Part of a small language model's weights.
Size: 4 heads of 64 (1 for keys and values), MLP 448 SwiGLU.
Architecture: RMSNorm before each block, no biases in attention or MLP, capped logits.
Training: a variant of Muon for these matrices, 242M tokens, 5113 steps.
MLP neurons of a small language model. Each row is named by its layer, matrix (down: output weights) and neuron, and shows model dimensions 48-143. Each number is 128 + 32 x the weight over its row's rms, rounded and kept within 0 to 255. A neuron's up and down rows have the sign that makes its largest values positive.
After each neuron's rows, "fires before" lists the tokens most often just after its 100 highest values on Wikipedia text that the model never trained on.

L3.down127 [103 111 113 149 163 121 142 139 117 111 126 111  96 147 157  93 128 159 124 167 113 139 117 165 102 105  51 178 104 152 149 133 154 140  85  92 101 123 147 121 136 109 109 132 110 135  71  70 141 164 135  90 140 108  64 106 156 150  80 126 120  96 129 150 133 123 154 171 129 161 123 169 141 115 112 103 164 133 136  96 184  70  54  97 141 103  51  93 102  82 146 153 114 192 206 128]
fires before: "-", "\n", "="

L9.down208 [ 91 156 157 110 161 107 111 156 108 143  89 103 148 103 122 114  99 158 104 133 134 138 142  96 111  84 108 105 103 139 102 171 137 106 133  53 144 125 129  98 115  91 174  93 146 201 139  48 152 164 109 128 154 143 103 149 142 151  94 103 117  81 126 134 107 129 187 170 183 146 146 167 156 137  64 156 190 101 166 126 104 137  56 103 111  82 106  97 111 154 194 131 125 154 147  94]
fires before: "|", " |", "\n"

L13.down118 [ 89 123 141 106 155 143 149 118 142 140 137 159  45  99 153 161 137 157 160 115 164 160  96 118 129 154 141 143 119 154 140 117 124 136 110 115 185 135 109 173 191 131 123 109 111 158 152 217 156  75 122 121 103 130 166 103 158 140 144 159 137 111 115 119 120 164 126 109 158 130 180  77 167 101 144 157 182 136 131 123  84 116 144 170 134  77 148 150 146 115 151  84 116 154 126 151]
fires before: "\n"

L12.down213 [134 124  94 149 103 163 136 134 138 124 120 168 170  30 154 193  88 166  99 122 147 161  80 116 132  76 164  69  82 116 112  86 166 156 102 162 158 156 138 194 163  66 116 101 144 110 114 193 120 119  84 160 114 169 134 128 165 129 140  95 152 126 177 113 138  35 129 134 117 176 125 131 125 124 140 161 142 135 119 120 217 144  81  93 118 148 132 136 109  95 116 146 120 120 113 154]
fires before: " a", " an", " the", "\n"

L12.down416 [ 88 108 100 108  75 109 200 166  42 129 109 195 129  44 166 151 153  64 161 145 166 108 111  99  92 177 140 121  96 129 131 210 200 178 132 186 147 130 129 121 130  96  82 151 164 157 129 106 139 136 121 146 166 152 141 114 128 112 143 116 161 119 157 104 131 135 176 145  97  98 160 127  81 104 124 190 163 140 144 138 152 176 155 174 148 120  81 176 150 117 120 196 172 138 209 192]
fires before: " 0", " 2", " 4", " 1", " 3"

L12.down167 [157  76 137 104 170 140 143 101 116 134 204  78 122  63 119  86 113 157  68 135 159 173 131 131 111 158  93 125 172 145 124 109 185 169 119  98 128 123 104 116 135 194  89  80 100 156 121 106  80 127 126 140 119 173 111 122 139  91 152 104 106 148 142  82 159 149 208 127  77 123  52  83 155  77 120 161 156  89 115 208 105 133 116 126 126 168 139 110 116  60  84 166 173 124 148 131]
fires before: "\n"

L12.down343 [131 173 124 111 100 102 163 122 131  99 107 158 138 183 116  91 233  84 112 203 144  97 143 100  94 109 177 148 183 122 135 185 117 141 132 121  80 138  96 146 121 133 124 120 142 148 151  57 200 123 120 114 118 165 116 127 151 168 124 100  90 132 120  95 128  80  88 145 163 113 144 106 116 134 110 150 110  96 156 128 129 176 132 127 121 116 102  84  82 135 100 162 115 184 100 120]
fires before: "\n", "-", " |", "==="

L6.down323 [157 147  62  79 156 117  93 175  91 132 126  76 136 190 104 146 122  63 170 141  75  45 116 134 102 103 145 126 105 116 177 135 175  94 126 117 120  66 132 113 109 126 107 147 124 142 146 109 113 147 133  84 104 130  87 122 208 166  53 102 121 118 126 122 112 187 135 125 165 150 162  55 127 146 127 108 150  49 187 156 131  93 131 146 106 108 166 154 126 103 139 144 110 128 168 130]
fires before: " |", "″", ".", ")", "°", "%"

L13.down311 [164 127 140 156 122 122  97 125  83  94 175  95 103 112 101 114 135 154 147 155 134 181 141 159  91 117 139 115 150  76 163 135 126 100 119  95 156  92  91 122 128 136  81 156 143 111 102  54 143 183 161 135 163 175 117 133 171 147 146 142 100 110 103 125 129 117 130 117 105 107 140 150 128 139 175 125  23 156  92 164 128 122 130 147 144 125 129 160 127 198 142  87 102 153 111 133]
fires before: " ", " Total"

L6.down133 [133 168  98 127 155 131 145 102 114  55  54  85 117 142 113 205 138 148  93 133  96 129 129 119 135 127 120 163 104 165 105 123 101 117 171 153 140 123  98 102 119 149 128  72 100 112 132  80 163 100 133  78 104  95 192 147 136 106 164 135 131 131 136  65 110  96 184 102 163 174 128  96 136 155 145 142  77 129 119 145 175 144 142 156 238 132 141 148 111 157  82 110 162 149 101 137]
fires before: " |", "6", "7", "1", " (", "3"

L13.down162 [126 136 157 145 134 159 131 131 132  99 158 134 130 132 123 157  79 138 184 126 197 108 111 124 157 125 112 173 177  92 108 120 137 120 127 167 121 154 134  74 150 173 161 199 107 120  99 118  93 117  86 132  85 143  74  95 111 155 147 125 111 123  49 188 111 146  95 192 162  99 122 113 183  78 154 101 171 141 135 129 147  97  97 137 140 129 150 100 171 168 153 112 118 172  97 104]
fires before: " by", " in", " on", " to"

L8.down49 [202 124 195 181  59 112 101 119 114 112 149  85 166 106 157 105 115 158 126 147 144 119 118 152  81 107 153 175 159 170 133 121 115  99 121 169  63 163  89  36 121  59 170 164 125  81 116  90 147 177 135 173  82 165  92 120 167 110 118  48  90  98 139  56 125 142  96 154 123 131 120 115  54 146 127 143 166 136 102  65 130 126 163  83 161 127 137 103 109 156 137 131 126  99 114 159]
fires before: "===", "=", "==", "|"

L9.down112 [ 96 122 154 107 124 137 143 114 103 172 123 119 161  97  95  94 138 116 134 130 161 154 135 103 124  94 159 169 139  73 127 157  45 173  77 138 115 137 175 147  90 108 133 115 105 152 134 148 134 133 199 166 125 165 161  91 140 145 185 173 119 108  77  93  84 171 141 123 121  97 106  70 138 108 156  60 186 113 118 126  56 108 156 163 165 155 126 195 143 127 134 139 165 114 131 140]
fires before: " the", " in", " them", " its", " their", " which"

L6.down319 [ 69 143 185 111  91 163 137 143  96 118 133 139 157 152 114 129 129 152 159 114  94 128  54 142 125 135  99 184 119 108 141 121  83 101 139 181 187 108  96 107 135 181  88 131 113  71 105 144 194 136 100 142 169 130 220 128 104 131  83 223 143 114 135 132  95 122 129 105 115 101 131 121  66 132 102 143 159  91 102 110  78 120  68 161 131 156 142 154 165 144  86 122 196  87 150 167]
fires before: " by", ",", " in", " of", " for", " to"

L6.down419 [164  74 184 107 137 129  99 119 100 100  67 171 152 121 102 118 132 155 146 118 119 182 179  86 177 122 139 132  98 116 113 184 113 108 126  96 126 156 198 145 114 102 140  20 107 132 153 112 132 157 171 136 160 135  65  84  89 199 132 142 135 121 134 124 124 114  95  95 115  61 157 153 138 111 147  96  64 131 171  96 169 143 148 128 150 113 143 149 158 163 125 114 130 140 156  94]
fires before: "\n", " ", " 0", " 3"

L8.down362 [126 150 113 126 145 110  92 139 111 110 157 169 115  52 153 131 161 113  75  92 116 154 127 135 158 102  99 179 123 145 110 173 132 163  95 107  20 113 173  62 128 126 143 182 141 164  73 115 119 134 136  96 110 216 159 110 102 112 163 133 127 129 145 119  71 117 136 118  77 146  90  82 156 129 161 162 142 109  77 183 107 116 103 150 181  88 100  71 130 101 147  99 132 161 128 155]
fires before: " |", " ", " 0", " —", " 1"

L10.down66 [149 166 107  87 161 132 123 150 141  59 115 161 169 130 157 142 138 123 126 133 111 135 189 101 142 131 139 142 184 116 138 100 115  57 124 140 115 129 162 115  71 137 100 101 163  58 195 107 125 147 129 172 114 110 145 147  88 100 208 144  97 146 135 161 103 122 131 116 150  96 158 100 106  74 146  96  70  42 118 117 190 149 148 126 191 158 123  53 113 112 129 142 136 132 124 133]
fires before: "\n", "-", "===", "The", "(", "1"

L13.down99 [113 183 115 142 120 146 121  68 125 118 152 120 159  82 121 125  93 114 152 158 136 154  92 131 145 125 147 154  99 129 113 126 140 140 113 125 120  60  43 173  96 110 124 140  99  54 144  78 135 144  72 112 183 125  98 113  95  85 120 162 108  93  55 145 114  55 183 113 127  92 126 144 162 140 124 150 103  96 124  80 103 188 150  72  90 152 115 132 195 145 102  79 132 141 163 148]
fires before: "000", "7", "500", "9", "6", "18"

L2.down39 [190 117 166  99 148 169  40  50 123 144 129  85 171 106 190 138  88  97 110 147 147 153 133  85 117 157  86 129 138 122 113  92 192  77 141 132 181 171  79 171 141 122 147 101 136  86 110 167 146 106 177 131  89 152 143 214 140 136 135 115 130 113 105 152  99 194 107 124 123  54 177  67 143 140  89 112 194 115 103 160 133 138 129 175 122 130 151 111 139 125  58 153 163 157 109 126]
fires before: " in", ":", " life", " on", "."

L8.down325 [105 107  90 149 172 118 101 146  88 160 130 157 153  94 103 167  82 158 173 128 138 125 194  99 107 155 183  96 133  99 118 112 164 180 149 168 209 120 220 140  87 142 126  98 168 130 136 119 148 139 120 135 154  96 103 205 150 146 162 167 130  48 163 112  92 101 139 134 173 141 139 132 106  68 100 109 183 121 130 134 180 119 147 109 113 149  95 169 130 144 129 122 118 106 157 113]
fires before: " |", " 0", ".", "–", "0", "+"

L6.down392 [145 205 118 114 228 149 148 115 136 153 155 117 114 138 152 116 149 156 172 122 130 135 131 111 107 159 139 108 129 140 114 158 140 124  75 107 195 175  98 173 144 184 137 146 110 163 186  95 143  96 123 148  88 108 103 160 123 134 104 124 119  68 188 210  91 133 210 137 134 148 118 158 129  63 115 107 202 177 156 100 107 161 101 102 144 122 162 150  65 160 145 104 139 171 144 121]
fires before: "\n", " ", " |", " 18"

L7.down51 [116  92 175 120 129  63 139 104 100 107 149 139 135 170  81 196  93 144  90 123 119 147  82 131  87 117 103  99 126 169 199 145  69 101  92 139 116  98 159  91 105 125 109 132 121 152 115  96 113 124 107 179  84  94  86 119 122 160 126 137 124 120 174  96  99 121 104 108 129  81  75 200 102 138 104 107  96  84 140 148 167 138 122 147 105 172 158  96  88 129 136 160 121 122 130 140]
fires before: ",", ".", " and", ")", ":", "–"

L3.down39 [169 105  92 137 101 198  90 164 121 118  76 121 131 125 134 140  97 153 156 170  81  99  98 132 148 168 134 163 123 234 137 123 128 115 148 191 198 126 176 136  75 105  89 144 173  74 167 188 147 148 112 104  95 151  80 100 124 162 140 195 117 155 188 102  98 163 130 130 162  85 162 207 128  92 118 146 128  92  98 104 132 151 152  93 163 114 189 107 128  93 128 118 146 141 176 166]
fires before: "\n", " The", " In"

L2.down42 [143 143 142 106 162 149 151  95  95  97  59  78  83 144 129 118 137  84 104  65 129 174 155 143 144 125  60  86 103 147 191 139 129 119 117 120 160 110 142 127 106 105 159 127 164  78 157 101  96 131 166  78 151  79 146 106 102 218  87  78 131 129 114 156 135 119  74 155 122 171 141 141 186 101 124 144 134 229 120 112 130  61 131 138  79  76 110 124 126 161 125 184 108 153 114 133]
fires before: "\n", ":", "1", "3"

L2.down121 [ 90  85 155  95 117 114 135 105 133  88 138 108 145  87  92 175 133 151 141  81 155 131 141 179 165 145 120 170 169 130  91  96 147 111 122 118 156 123  61 114 173  99 116 100 144 122 126  81 104 159 121 139 138 181 149 127  74  96 120 154 119 207 124 129 172  78 114  69 204  84  74 147 187 107 132 162 105 114 161  82 156 140 122 128 116 106  81 103 143 148 176 135 115 160 100 150]
fires before: " by", " on", " as", " in", " for"

L6.down296 [130 203 169 118 151 128 147 129 135 138  59 129 176 115 117 149 128 168  72 133  86 177 179  95 139 168 127 121 120 118 151 100 110 114  95 140 120 132 107 188 106 133 173 172 119 138 154  78 141 117 141 110  84 121 105 116 163 102 113 140 106 140 184  68 121 160 137 120 105 113 141 162 108 121 130 125 182 152 148 138 132 153 194 131 134 125  63 141 118 137 136 103 128 117  72 145]
fires before: " |", " 0", " 1", ";", "."

L10.down332 [148 132 162 183  98 136 136 169 140 156 189 131  81 131  76 192  90 122 113 127 140 142 122 111  88 158 145 150 115 123 149 103 133 120  89 133 161 176  79 169 154 107 137 157 123 113  61 121 131 185 184 147  79 110  92 174  58 118 143 145 128 102  83 112 124 108 181  83  98 127 133 133 119 147 143 152 150 110 157 173  66 103 180 179 139 204 161 143 142 145 129  74 132  86 101 126]
fires before: ",", " |"

L13.down380 [101 147 102 150 107 139 121 180 107 156 141 138 155 129 144 124  88 108  80 129  85 164 102 151 190 119 107 155 160 145 120 108 149  87 160 127 102 123 181 134  50 140 131  93 115 100 135 181 153 162 185 130 149  93 182 121  62  93 140  81 112 122 172 121 110  43 129  90 154  84 124 109 193  77 100 145 169 132 110  86 150 183 130 127 122 148 149 108 128 111 122  98 164 110  93 136]
fires before: ",", "'", "."

L13.down405 [147  96 123 134 153 115 127 112 115 107  63 175 166 138 186 156  68 120 131 152 110 127 109  95 182 153 100 108 143  91 134 119 100 115 147  87 140 105 161  66 149 146 145 116 114 174 137 141 133 146 182  87 117 124 149  76 161 172 143 102 140 160  74 114 178 118 132 104 160 103 128 118 161 120 190 189 159 177 102  90 169 137 130 120 136 146 144 117 152  56 125 115 143 122 113 133]
fires before: "–", "'", "',", "-", " |"

L3.down209 [115 187 150 173  53 158  45 198 132 133 144 135 184 146 138 121 122 114 157  88 145 123 158 112 106 153 155  93  86 152 146 145 102 174 114 106 172 125 187 166 108  91 129  76 110 116 118  97 111 120 150 105 140 113  47 135 114 131  76  99 114 148  63 150 148 142  52 125 179  89 151 110 101 111 144  96 173 131 138 162 165  94 135 155 175 163  78 115 148 192  80 155 115 105  95 163]
fires before: " by", " in", " to", " of", " the", " on"

L8.down416 [ 92 134 118 102 145  65 156 104 140  85 146  92 105 170  79 163 127 114 130 161 157 116 147 179 166 103 121  95  88 153  98 180 140 116 102 159 103 138 139 158 113 119 177  84 120 164 153 161 138 115  97 143  99 105 136 142 130 174 126 152 100 131 158 177  72 125 125 152  64  61 166 145 218 109  79 127 144 140 153 156  99 100 106  79 154 101  81 186  93 219 158 130  66 117 141  94]
fires before: ")", "–", "},", "2", "}", "4"

L7.down346 [ 66 146  95  96 128 160 175 144 110 193 126 168  84 121 118 164 101 132 150 100 125 140 129 159 127 134 178  69  71 164 174 115 131 156 148 188 194  95 142 151 130 166 128  87 138 132 152 133 103 124 160  44 125 136  61 141  77 118  68 173  95 107 127 121  99 112 115 138 151 147  97 153 200 127 112 119 135 113 176 124 108 110  93 199  62 134 140 117 126 135 144 144 155 206  76 146]
fires before: "\n", "-", "The", "A", "G", "J"

L3.down77 [ 83 126  94 137  99 124 165 103 114 155  88 109 104 124 125 170 132 115 118 175 155 185  87  75 125 109 169 126 116 154 126 108 156 101 156 120 106 141 118  94 114  99 106 122 104 124 107  90 162 199  99 126  71 120 114 163 125 148  94 105  43  93 162 115 171 159 161 105 147  99 137  87  82 150  67 105  98 125 145  75 140 143 124 151  88 144 102  62  88  90 150 145 111 150 143 180]
fires before: "\n", " b", " micro", " f", " 978"

L12.down396 [135 122  98 154  94 165  64 153 140  94 154 159 107  73 147 110 130 152 103 154  61 150 138  55 162 122 120  94  91  82  73 150 134  81 143  97 113 157 194 109  85 119  83 103 104 160 148 128 110 107 147  85 162 137 140 137 111 142 124 150 165 177  79  97 102 143 182 140  29 138 186 126 166 153  92 124  46 146  99 176 134 154 138  60 105 131 126  98 137 151  79 127 122  66 179 175]
fires before: "'", "',"

L13.down390 [141 138  91 104 141 114 116 148 146  74 104 166 120  80 158 148 115  66 143 154 149 157 170 132 114 141 116 157 129 104 140 163 108 168 125  72 108 124 139 195 131 119 129 137 138  98 157  94 134 143 155  99 159 107 176 132 119 132 141 129 151 133 143 138  64 112 107 111 135 147  80 160 133  96 127 139 130 135  99 164 189 118 151 120 123  88 121 114 158 106 109 113  62 113 138 102]
fires before: ".", "–", " m", " in", "-", "'"

L6.down96 [128 166 128 134 116 120  62 122 148 138 180 148 131 100 137 124 143 123 173 122 146 165 149  83 101  74 116 151 132  96 115 172  89 111  63 101 118 151 169 118 120 138 108  86 111 170 124 149 121 155 118  80  97 122 118 201 128 124 157 111 114  71 235 125 150 153 112 151 145 108 111 127 133 149 158  96  89 118 133 107 183 141 145 130 148  97 167  88  98 132 144 108 167 116 198 115]
fires before: "\n", " ", " a"

L2.down18 [133  85 127 110 135 145 148 148 158 147  69 142 156  98 140 109 105 149 110 199 196 125 139  94  89 136  67 108 144 150 176 115 147  81  89 146 173 160  72 132 178 132 157 160 116 203 132 147 118  98 199 151 165  73 167 195 108 200 147 144 118  70  70 134 115 118 170 143 131  66 186 108  93  85 148 111 145 157 161 127 138 147 119 166 159 143 115  96 147 169 121  87 157 120 147 184]
fires before: " in", " life", ":", " to", " on"

L12.down362 [151 112 101 129 206  87 157  79 128 181 108  52 165 131 122 105 137 153 107  85 155 150 110 127 157  59  93 184 136 135 141  58  63 180  92  69 142 149 112 155 180 177 146 129  92  95 144  92 133 115  90 151 158  79 122  92 167 108 124 131 160 171 122  91 125 114 182 137 107 119 173  95  96 112 100  73  65  75 128  97 154 134 103 113  92 146  78 100 125 112 105 111 138  97 166 122]
fires before: "\n", "-"

L3.down126 [153 145  84 208  88 120 149 106 141  86 177 100 140 117 142 167 174 150 125 164 153  99 105 161  77 168 162 160 192 159 113 109  50 124 154 127  76  55 143 121  66 132 111  58  91 117  81  77 136 114 104  89  81 124 151 147 164  95 109 109 133  95 151 134 221 120 147 117 164 141 135 111 108 162 151 149 139 173 109 109 160 121  64  98  84 123 125 127 110 105 125 136 145 121 145  96]
fires before: "|", "\n", "W"

L13.down169 [129 177 126 122 129 144 144  29  44 167 136 142 134  99 157 130 177  92 132 103 107 128 146  56 160 121 142 146 152  83  99 143 106 153 164 116 153 141  83 147 162 124 146  68 137  95 147 107  79 105 141 121 113 104 169 103 120 117 127 166 168 111 107 190 139 127 139 178 122 102 133 145 144 137 116 168 143 168 114 119 170 122  59 114 154 181 160  94 121 130  88 209 106 179 158 133]
fires before: " (", ":", " the", " in", " 2"

L13.down235 [155 138 129 136  75 139  89 141 102 112 145 129 136 113  72 164 123  86 156 146  75  79  93  70 119 114 175 138 123 147 110 100 166 110 164 170 105 138 102 148 136  69  78  83 126  75 137 121 160 106  81 145 109  98 132 102  91 102 152 124 168 175 141  76 112 146  77 152 136 101 143 180 122  93 144  56  70  95 126  89 138 143 137 185 159 135 154 129 180 188  80 113 154 132 112 141]
fires before: "\n", ".", " and", ",", " in", " at"

L2.down74 [153 122 121  79 147 146  77 184 155 173  73 130 133 112 144  80 138 147 102  80 101 129 161  94 142 119 111 117 139 133 114 150 119 137 176 121 159  86 151 144 163  73  84 132  91  80 132 121 104 152 118  72 126 125 102  81 164 114 132 150 107 114  81 130 145 121 122 113 137 123 106 141  99 136 143 163  82 139 124 117 165 161  99 140 167 121 131 120 200 137 105 166  99  84 154 159]
fires before: "|", "\n", "W"

L10.down158 [130 119 182 143 109 137 139 134 161 126 145 125 162 198 175 139 136 128  80  85 118 136 112 141 119 183 100 112 142  95 157 102 141  79  89 105 152 131 106 160 146  61 144 155 163 125 113 105 131 126 171 157 112  64 117 149  29  78 132 157 102 174 117 151 103 130 151 143 123 119 153 111  91  77 125 123 149 137 113 130 154 164  98 105 157 131 101 110  76 185 151  68 170 126 138 115]
fires before: "\n", " of", ",", ".", " and", " who"

L10.down245 [102  98 189  77 129 125 186 125 134 166 109 144 159 146 167 134 141 146 163 119 138 212 164  89 108 172 151 115  68 167 124  79 167  83 169 111 147 142 106 165 129 131 124  89 109 135  52  79 108 131 157 146  92 111 145  95 127 131 136 128  97  86 117 114  78 212 121 143  81  72 123 186 150 117 137 120 124 146 133 155 139  95 131 105 144 109 177 155  71  91 118 155 191 121  94 133]
fires before: " |", " in", ".", ","

L12.down231 [114  94 119  81 185 151 104 142 140 147  81 134 162 200 154 133 116 142  99 160 186 130 128 142 169 108  90  90  85 147 123 128 133 111 114 112 174  89 101 134  59 124  65 116  98  58 140 204  38 166 126 142 120 161  79 152 105 110 128 165 164 169 112 124  71 166 154 124 163 126 149 151  67 120 107 170 118  76 164 207 130 138 117 159 120  88 177 103 109 117  70 110 166 113 105 167]
fires before: "\n", "=="

L6.down190 [131 103 166 136 139 150  96 140 117  80 206  98 159 187 102 213 109  91  83 149 120  92 108 161  80 143 128 142 118  87 145 124  78 124 115 141  97 123 140 128 122 208 130 142 140 109 138 181  66 165 101 123  92 109  52 141 152 123 113 124  83  81 150  89 106 154 170 134 154 124 172 128  54 138 147  59 102 161 168 120 133 172 111 183 131 156 132 118 126 121 141 110 122  66  71 152]
fires before: " |", ".", "–"

L13.down326 [120 101 137  91  59 144 132 139 121 123 151 142 110 185 132 121 175 150 130 192 122 128 174 112 123 142 139  85 122 197 114 137 128 118  92 133 135  66 158 113 119 107  92 128 161 114 142  58 189  91 121 118 173  62  73 117 143  93 104 189 119 111  92 119 130 120 128 156 177 103 168  92 195  46  72  72 150 227 125 151 104 120 163 132  62 116 121 136 144 100 157  83 122 106 133 145]
fires before: ".", "″", "}", ")", "})"

L12.down401 [138 193 143 132 150 172 145 123 127 159 113 114 159 147 138 109 184  65 158 147 111 201  88 102 141 123 143 136 121 120 138 163 167  89 131 120 161  85 130 126 136 149  80 109 135 147  98  95 142 141 119  98 139 125 135 115 139 122 203 159 138 128 175 107 127 126 189 104 112 130  78  98 119 126  94 155  45 190 113  96 167 156 121 158 174 132 104 132 109  96  93  84 100 141 166 185]
fires before: "\n", "|", "'t", "-"

L13.down36 [111  88  80 101 133 159  86 122 122 114 124 107 112  80 131 124 116  87 149 192 151 141  90 134 102 133 111 100 111 106  93  97 171  90 122 141 165 116 123 116 173 115 121 163 142 190 162 174 167  98 172 116  84 180 183 149 142 133 133 121 115 141 111 113  98 147 133 167 142 190 123 129 105 143 135 167  83 133 119 153 101 167 185  96  92 115 122 159 140 121 125 118 104 147 132 142]
fires before: " the", " 0", " .", " —", " 1", " least"

L6.down408 [ 96 129 100 114 170  76  98 139 105 134 119 129 114 150 190 209  97 110 123 118  86 173 155 157 146  92  82 101 169 177 153 129 100 158  95 130 141 139 159 154 126 116 143  68  60 102 116 196 116 124 159  98 103 146 155 126 151  97 102 110  95 120 137 121 139 108 116 112 164 136 155 139 120 142 111 151 155 116 120  90 170 101 110 104 127 172 100  88 153 113 165  99 196 154 127 153]
fires before: "-", "\n", "|", " the"

L8.down370 [145 143 177 145 151 175 166 147 132 191 176  82 132 150 105 102 151 136 164 122 140 110  80 175 137 102 161  94 128 130  98 135 149  89 133 152 164 162 155  81  81 112 124 161 166 128 136 117  63 165 167 189 111  55 127 151 147 105 165 112 130 125 166 165 173 154 158 160  71  52  79 137 147 146 139  89 171  70 122 183 104 109 161 126 105 121 129 150 150 134 174 138 167 159 159 135]
fires before: " the", " their", " them"

L10.down439 [176 122 113 155 137 142 156 146 168 134 145 139 160  56 135 129  88 118 127 151 114 127 116  69 144 156 103 126 146  92  79 144 115 102 180 162 133 230 105 134 179 105  52 117 174  99 156 138  84  99 111 135 101 135 118 128 135 120 130 101 198 120 150 129 117 130 170 138 127 193 131 193 162 188 121 115  59 106 112 161  97 151 126  94  80  86 165 155 142  97 162 123 124 146 158 129]
fires before: " the", " him", " a", " that", " his"

L6.down14 [ 63 115 123  59 167 121 119 142 173 151 223 165 128 128 166 153  95 151 145 225  99 141 122 136 103 119 101 116 124 138  67 110 108 164 102 127  69 176  95 107  84 147 128  72 122 134 123  84 124 146 122 138 160 158 129  92 119 150 125 136 125 132  95 124 160 165  93 197 115  70 162  92 152 127 130  98 120 106 107 186  95  67 117 122 122 166 138 164  91 139  94 162 104 111 105 134]
fires before: " |", ".", "–", "\n", ","

L9.down218 [ 70 158 139  84 130 109 158  62 154 134  58 143 141  56 125 222 103  93 115 118 105 101 146  91 116 159 114  86 134 157 173 135 152 132 134 184 115 141 121 153 149 121 130 137  95 153 138 116 139  87 144 159 183 123 183 106 119 153 161 143 117 187 121 103  97 107 115 145 179 133 137 117 107 149 127 144  53 190 174 109  96 125 150 111  88 160  87  61 140 117  64 165 189 137 184 110]
fires before: " (", " 0", " |", "==", " 1", "."

L8.down176 [106 157 189 159 156 152 144 133  72 161 124  86 130  75  89 136 129  96 164 125  95  97 128 144  57 169 107  91 123 111 132 124 100 111  71 146 164 175 165 148 132 152  90 157 118 137 148 133 134 157 129  85 126  75 105 186 136 101 141  84  76  72  75  45 123 135 179 161 126  60 125 200 112 104 158 133  92  85 104 154 140  62 117 123 111 136 115 152 199 167  61 123 136 150  87  94]
fires before: " |", ".", "\n", " L", "–"

L12.down41 [100  79 219  81 126 162  81 116 118  79 106 125  77 141 134 151 173 137 118 127 108 152 118 138 136  89  82 119 106 106  91 143 132 102 122  94 123 153  46 121  60 137 137  92 157  91 121 101  77  89 119 145  78 116 150 151  93 101 129 152 139 131 158 150 139 109 134 134 131 107 151 182 113  96 143  88  19 102 106 130 154 147  99 131 194  97  76 128  93  88 110  93 168  95 140 111]
fires before: "-", "\n"

L13.down54 [101 115 163  96 157 129 166 106 204  83 113 114 100 116 128 119  95 181 145 140 129 164  96 137 143 135 155 174 166 170 110 165 116 154 133 108 182 127 102 120 135 142  82  84 111 130 141 182 154  66 158 102 183 123 157 108 139 180 127  83 123 137 133 163 142 145 153  99  85  90 130 122 131 104 102 125 162 117 114 112  99  70 147 197 171 116 189 142 108  65 140 109 161 153  85 151]
fires before: "\n", " a"

L12.down309 [ 87 157 152 109 123 126 123 124 161 195 212 116 167  66 116 104 128  87 134  84 125 174 142 119 118  91  73 102 178 101  58  95 150 110 213 106 103 150 117 106 141 154 106 116 107 144  98 104 141 114 131 187  57 158 177 104 105 113 139 132  88 128 147 148  80 111 132 139 120 127 126 134  43  95 116 159  52  58  94 107  98 126 139 133 184 168 123 100 110 154  91 106 152 165 124 123]
fires before: "\n"

L13.down244 [181  88  91 113 171 156 106 129  97 183 178 107 120 144  98 115 175 158 106  98 145 164 136  78 126 104 135 105 155  75 125 235 184 186  99 153 157 166 148 135 142 138  84 100 124 148 114 213 151 108 103 100 133 125 151  98 158 136 125 186 119 116 163 140  97 135 159  97 125 112 112 112 114 130 127 165 158 144  90  84  78 209 100 158 135  52  71 106 123 131 170 143 127 120 160 125]
fires before: "|", "\n"